config.toml
n_layer = 8
activation = "swiglu"
positions = "rope"
rope_fraction = 1.0
attn_scale = 0.125
init_std_down = 0.0389
optimizer = "muon_hyperball"
lr = 0.0132
beta1 = 0.95
grad_clip = 0.5
schedule = "wsd"
decay_fraction = 1.0
doc_mask = true
MLP neurons of a small language model. Each row is named by its layer, matrix (down: output weights) and neuron, and shows model dimensions 437-500. Each number is 50 + 12 x the weight over its row's rms, rounded and kept within 0 to 99. A neuron's up and down rows have the sign that makes its largest values positive.
A block is one neuron, or neurons of one layer that tend to fire together. Before each block is what it responds to, as a language model described it from the Wikipedia text at the highest values.

Field-name words at the start of infobox lines or table cells, such as Preceded (by), Country (of origin), No., Gold, and row numbers.
L4.down1611:61 70 54 52 53 53 41 48 76 51 34 29 52 39 52 62 31 38 53 31 59 29 64 47 41 53 51 58 45 56 57 57 55 65 51 26 54 51 40 72 40 65 65 56 47 52 46 42 65 43 62 44 46 74 38 42 39 40 46 39 54 37 35 48

Commas, pipes and linking words right after a name or date that open its description, as in "born June 29, 1983) is an", "Kozaki, a Japanese", "1886 | 1889".
L3.down65:37 43 59 49 59 78 65 72 49 43 29 62 54 62 53 72 35 41 45 63 63 34 45 45 53 65 58 76 55 47 45 41 72 49 54 68 58 60 64 41 42 63 27 52 30 48 49 46 65 46 60 50 43 61 51 56 67 72 57 47 49 45 79 63
L3.down500:53 62 64 55 61 64 33 43 42 38 41 29 34 42 63 60 61 47 64 32 53 65 59 57 28 40 51 55 54 53 46 50 46 52 42 59 57 72 76 57 66 60 59 59 45 35 49 67 64 65 54 42 64 53 50 63 69 65 54 48 74 68 52 64
L3.down792:55 55 43 50 49 46 25 34 39 37 67 64 53 44 33 47 56 38 85 40 45 42 39 69 62 54 67 41 67 39 47 53 55 28 49 53 42 45 45 48 45 46 39 47 78 48 57 34 62 30 28 58 53 51 41 40 48 59 64 53 48 36 59 57
L3.down1118:55 43 58 60 60 53 45 63 50 42 59 47 58 53 30 76 43 45 58 48 42 40 23 62 34 64 47 66 61 34 32 44 53 48 47 59 35 49 48 63 82 74 34 45 43 54 38 56 51 19 45 50 35 56 59 69 53 51 53 46 61 49 63 43
L3.down1142:31 52 46 73 68 57 57 47 41 43 64 39 35 40 33 50 61 37 40 47 54 49 64 53 46 43 58 54 61 64 43 39 49 40 37 40 53 59 43 52 27 44 54 61 51 44 53 54 65 49 46 36 54 59 56 40 51 33 45 38 67 42 68 46
L3.down1166:35 48 62 21 45 56 53 45 37 47 59 40 36 59 39 42 41 55 14 36 65 59 44 55 36 43 49 61 52 56 42 29 54 63 60 28 37 41 43 62 58 48 68 51 44 37 57 38 70 58 53 40 26 61 26 47 38 36 62 66 58 50 46 31
L3.down1401:36 44 25 64 43 54 43 50 48 60 59 28 73 55 45 63 40 46 48 57 46 49 29 48 44 50 60 38 58 45 53 32 40 42 44 39 52 26 41 68 57 38 54 56 53 62 62 43 70 51 50 38 46 79 61 53 33 41 33 57 55 45 40 41
L3.down1553:58 39 55 61 62 58 44 49 32 42 30 12 33 54 50 45 43 36 52 70 44 47 33 58 51 47 60 33 71 44 46 31 51 70 55 55 49 55 31 54 25 42 53 35 55 62 50 39 67 59 51 47 24 53 63 59 62 70 73 58 43 44 29 52
L3.down1570:35 35 49 38 51 60 47 58 43 46 60 53 63 66 58 58 56 48 34 47 52 51 58 60 62 45 32 35 64 59 64 35 52 51 51 56 62 46 72 42 41 30 55 70 69 50 47 52 44 55 44 54 50 34 41 06 56 37 50 53 73 45 47 64
L3.down1685:56 34 48 63 59 57 61 58 53 65 49 38 75 46 52 56 57 31 56 54 52 54 25 65 33 31 36 56 37 50 65 28 24 55 41 47 53 36 48 40 58 52 71 53 34 57 64 46 85 50 52 55 35 72 49 37 40 67 50 66 38 65 52 39
L3.down1717:55 32 29 45 40 57 39 45 50 29 50 44 39 40 57 43 42 66 50 55 51 31 51 38 39 37 48 60 34 52 55 38 58 51 42 61 62 29 53 60 63 75 32 43 35 56 61 46 64 55 44 58 61 56 60 51 57 33 67 52 47 43 43 50
L3.down1820:42 46 72 54 55 45 74 32 30 36 58 56 53 56 51 75 40 72 29 68 42 49 60 49 49 24 46 44 73 70 30 52 40 57 64 40 26 37 51 30 74 60 44 64 65 47 79 39 47 58 56 56 60 50 49 63 34 70 33 66 38 58 32 50
L3.down1940:69 36 38 43 60 36 41 50 42 56 66 40 54 46 52 47 55 58 25 52 51 55 49 47 54 44 70 49 51 40 51 53 52 20 49 41 48 48 71 65 49 58 46 48 56 70 42 67 53 55 56 55 36 65 49 52 54 66 27 59 48 69 54 46
L3.down1973:50 55 51 35 80 36 34 58 44 66 56 40 44 30 44 38 41 49 51 51 43 51 34 63 58 55 58 42 57 51 53 33 51 32 31 59 62 51 61 70 43 60 37 54 45 50 52 50 33 45 41 69 58 59 39 46 57 61 57 48 29 43 73 76
L3.down1999:48 28 61 61 68 61 76 29 74 62 57 36 38 59 71 37 44 51 42 51 62 58 55 66 38 57 34 50 36 52 52 46 34 39 45 39 62 44 37 44 46 40 39 52 41 31 29 28 26 37 26 55 64 48 57 58 59 54 61 33 47 67 61 50
L3.down2019:56 49 31 58 59 45 54 42 68 65 47 62 45 56 70 50 60 46 55 51 54 52 64 57 40 51 51 65 53 45 44 57 53 39 30 50 55 58 48 38 41 59 39 34 41 45 22 48 49 47 24 38 24 62 47 45 48 62 57 41 26 41 52 49

Commas following a month-and-day in US-style dates, such as March 8, 1971 and December 14, 1877, mostly in biographies; weaker on other glue tokens like is, a.
L4.down1282:55 43 57 47 30 56 45 69 80 64 61 43 54 40 50 44 35 38 40 47 41 67 46 41 63 50 55 44 58 69 61 58 27 43 31 37 46 41 37 49 46 40 49 56 56 78 37 22 42 58 50 40 50 48 73 52 65 55 65 72 69 58 56 67

Commas between a day number and the following year in dates, as in May 1, 2012 or August 31, 2016, plus weaker links like to or and inside year ranges.
L5.down287:79 44 39 54 37 33 68 52 57 52 49 64 54 44 56 61 30 54 40 52 41 41 69 52 61 47 56 42 76 58 44 42 39 42 57 38 33 54 45 53 43 63 38 70 63 51 13 41 34 59 58 43 63 44 37 67 70 43 35 41 81 53 54 54
L5.down425:31 42 46 30 59 38 61 54 45 50 49 51 49 54 57 48 60 48 38 73 41 40 45 39 88 62 50 46 40 43 53 41 51 60 67 54 75 41 60 51 63 56 67 57 57 48 42 50 47 61 55 49 41 28 39 52 46 50 58 49 79 63 63 67
L5.down978:59 45 64 55 44 47 64 52 68 60 57 53 42 42 53 43 53 66 76 44 54 48 45 48 43 56 44 46 51 56 50 51 59 60 38 37 68 56 51 64 58 37 45 48 62 64 42 62 44 58 44 26 53 47 39 60 47 59 51 34 64 73 37 52
L5.down1278:72 59 46 76 46 46 45 53 54 49 53 40 52 50 55 48 44 54 55 49 44 46 39 58 46 27 54 52 46 58 62 40 46 56 36 41 48 59 61 31 51 34 51 50 38 41 52 56 49 69 34 71 14 54 51 49 35 49 53 28 46 67 53 69

The last word of a multi-word infobox field name just before its colon, such as Produced by, Binomial name, Past members; more weakly, table cell pipes and was after a subject.
L3.down328:55 46 63 42 30 23 38 51 49 54 34 47 34 58 30 51 41 59 48 58 56 38 47 55 53 41 30 57 23 52 49 28 39 48 64 41 60 52 34 63 48 57 67 70 46 72 53 61 51 62 54 50 49 66 63 79 50 59 46 46 49 25 36 60
L3.down423:55 15 61 49 43 52 63 45 38 42 32 49 40 61 61 49 51 47 29 28 69 45 18 62 71 47 56 55 40 46 70 61 60 73 49 37 47 44 37 48 61 26 49 39 36 44 43 52 55 43 36 54 64 45 64 56 58 62 51 48 55 63 59 58
L3.down527:71 38 50 59 66 39 57 82 53 42 57 36 60 45 63 32 43 61 61 42 72 56 49 59 37 45 41 43 66 49 73 46 42 43 50 27 54 55 60 51 59 54 29 38 61 50 48 40 64 52 69 23 36 51 55 46 50 43 57 50 73 47 63 32
L3.down591:43 13 75 40 46 35 65 35 54 57 68 44 47 40 79 54 61 29 44 65 48 42 54 68 99 23 59 89 35 35 54 57 46 57 46 46 58 60 41 50 62 52 29 53 63 39 37 63 44 53 51 83 56 45 54 47 51 36 33 50 55 39 37 43
L3.down654:47 67 42 55 51 59 73 50 54 79 72 41 63 48 49 21 72 50 46 50 41 50 64 58 57 52 44 47 64 31 63 51 32 35 43 41 39 43 70 42 41 60 35 65 53 51 52 68 52 46 67 60 50 44 60 64 73 48 46 47 36 42 31 67
L3.down892:51 53 39 56 53 52 41 51 58 51 46 60 24 38 54 31 62 55 65 47 59 47 57 51 49 29 63 46 30 50 49 70 64 32 64 58 56 59 57 74 58 47 77 34 54 53 45 45 61 59 53 35 58 54 55 36 66 18 45 38 59 37 59 34
L3.down994:65 45 58 73 36 40 55 57 45 39 53 47 62 52 47 44 78 66 41 48 69 44 53 56 53 47 55 41 38 41 45 40 38 57 56 47 46 50 57 37 68 43 34 37 58 46 43 76 42 45 51 39 31 58 46 50 49 54 63 53 49 42 49 34
L3.down1006:39 58 37 54 19 44 63 33 49 47 64 59 44 49 57 53 37 65 73 63 60 35 59 59 45 43 60 70 45 50 30 39 64 54 63 50 47 50 48 39 58 44 63 35 71 41 46 61 41 49 62 47 33 47 23 38 58 46 41 68 45 39 68 26
L3.down1024:39 53 69 63 57 42 51 58 51 39 34 61 36 55 41 45 63 51 60 67 41 52 39 46 46 45 56 54 44 56 48 49 27 44 51 44 40 65 55 44 49 44 43 66 46 56 60 52 57 51 54 72 31 43 57 59 65 67 52 35 31 47 63 66
L3.down1136:36 45 26 51 37 46 38 44 48 47 57 53 45 46 40 35 59 56 52 50 49 58 42 65 26 72 49 39 63 47 53 43 63 48 52 58 55 74 41 45 37 50 35 53 43 32 49 46 32 42 57 43 47 59 52 47 62 60 52 55 53 67 46 45
L3.down1209:53 60 57 44 58 60 31 68 48 71 22 34 56 25 56 52 30 53 46 51 66 58 30 62 67 43 40 37 52 55 54 30 36 60 74 48 32 38 43 67 60 55 72 59 79 51 41 28 71 46 51 58 45 72 47 63 40 52 46 54 58 57 50 41
L3.down1236:49 41 56 46 55 47 54 37 62 53 63 52 51 56 37 42 59 49 47 36 59 74 70 35 65 43 36 38 46 45 39 66 42 49 40 55 71 50 38 39 49 59 50 56 57 50 50 52 53 44 73 61 31 54 66 49 64 60 31 60 48 47 44 54
L3.down1506:34 46 38 79 44 62 29 36 58 63 52 74 62 50 55 41 48 48 41 56 34 53 41 51 65 68 44 45 59 69 46 37 60 36 49 32 61 32 29 57 62 68 64 54 80 50 61 57 76 45 46 50 24 56 48 51 62 43 34 64 24 61 38 67
L3.down1509:54 41 46 53 33 57 84 42 36 54 41 38 43 60 75 54 63 60 55 59 44 58 57 68 47 68 44 40 39 39 49 54 57 43 53 44 62 59 50 51 45 43 52 48 65 45 48 57 41 52 45 48 50 41 47 53 67 63 55 53 61 52 47 56
L3.down1725:38 55 54 55 60 41 59 72 51 56 22 32 43 51 54 61 45 55 59 51 61 46 74 47 66 32 54 66 65 39 43 77 47 54 74 58 64 48 60 50 49 57 20 45 16 50 58 60 38 49 40 55 44 64 58 41 69 54 72 48 42 38 65 62
L3.down1838:73 60 60 68 63 27 42 45 53 47 53 29 60 60 65 53 59 34 39 54 35 71 46 44 40 56 46 42 41 50 64 41 72 46 46 13 64 49 49 61 40 59 46 50 67 51 31 34 67 39 51 41 42 41 54 40 40 36 36 51 54 38 49 48

Last token of an infobox field name or section heading just before its colon, ==, or table pipe, e.g. Release date:, Reception ==, Spin 6/10 |.
L5.down692:67 45 65 35 41 30 56 59 59 27 40 60 58 52 77 55 50 43 44 45 38 40 43 61 47 59 62 53 50 66 58 63 53 51 71 56 35 70 42 52 44 69 69 52 61 46 49 45 66 69 69 50 47 45 39 65 32 62 69 49 54 38 12 50
L5.down864:32 47 55 42 47 31 59 34 63 31 66 47 43 55 61 55 57 47 68 47 49 43 54 47 56 59 50 57 49 43 41 48 56 54 48 29 35 43 58 79 58 27 55 43 27 77 62 48 76 45 52 43 47 42 46 50 39 51 60 57 44 65 50 57
L5.down961:43 37 48 47 74 51 58 47 61 58 75 42 87 44 52 39 52 93 49 34 58 38 31 66 70 55 35 63 65 45 58 58 66 60 54 61 33 59 67 48 53 65 61 56 41 37 64 52 50 37 58 71 54 41 32 45 59 41 77 54 48 47 50 61
L5.down1492:54 38 53 67 68 36 56 40 57 65 44 52 47 46 46 57 53 58 61 38 61 39 40 46 44 55 52 57 37 60 44 45 69 43 52 54 55 53 26 65 58 65 58 44 58 50 33 49 37 45 49 64 57 42 34 35 32 64 53 46 66 43 38 62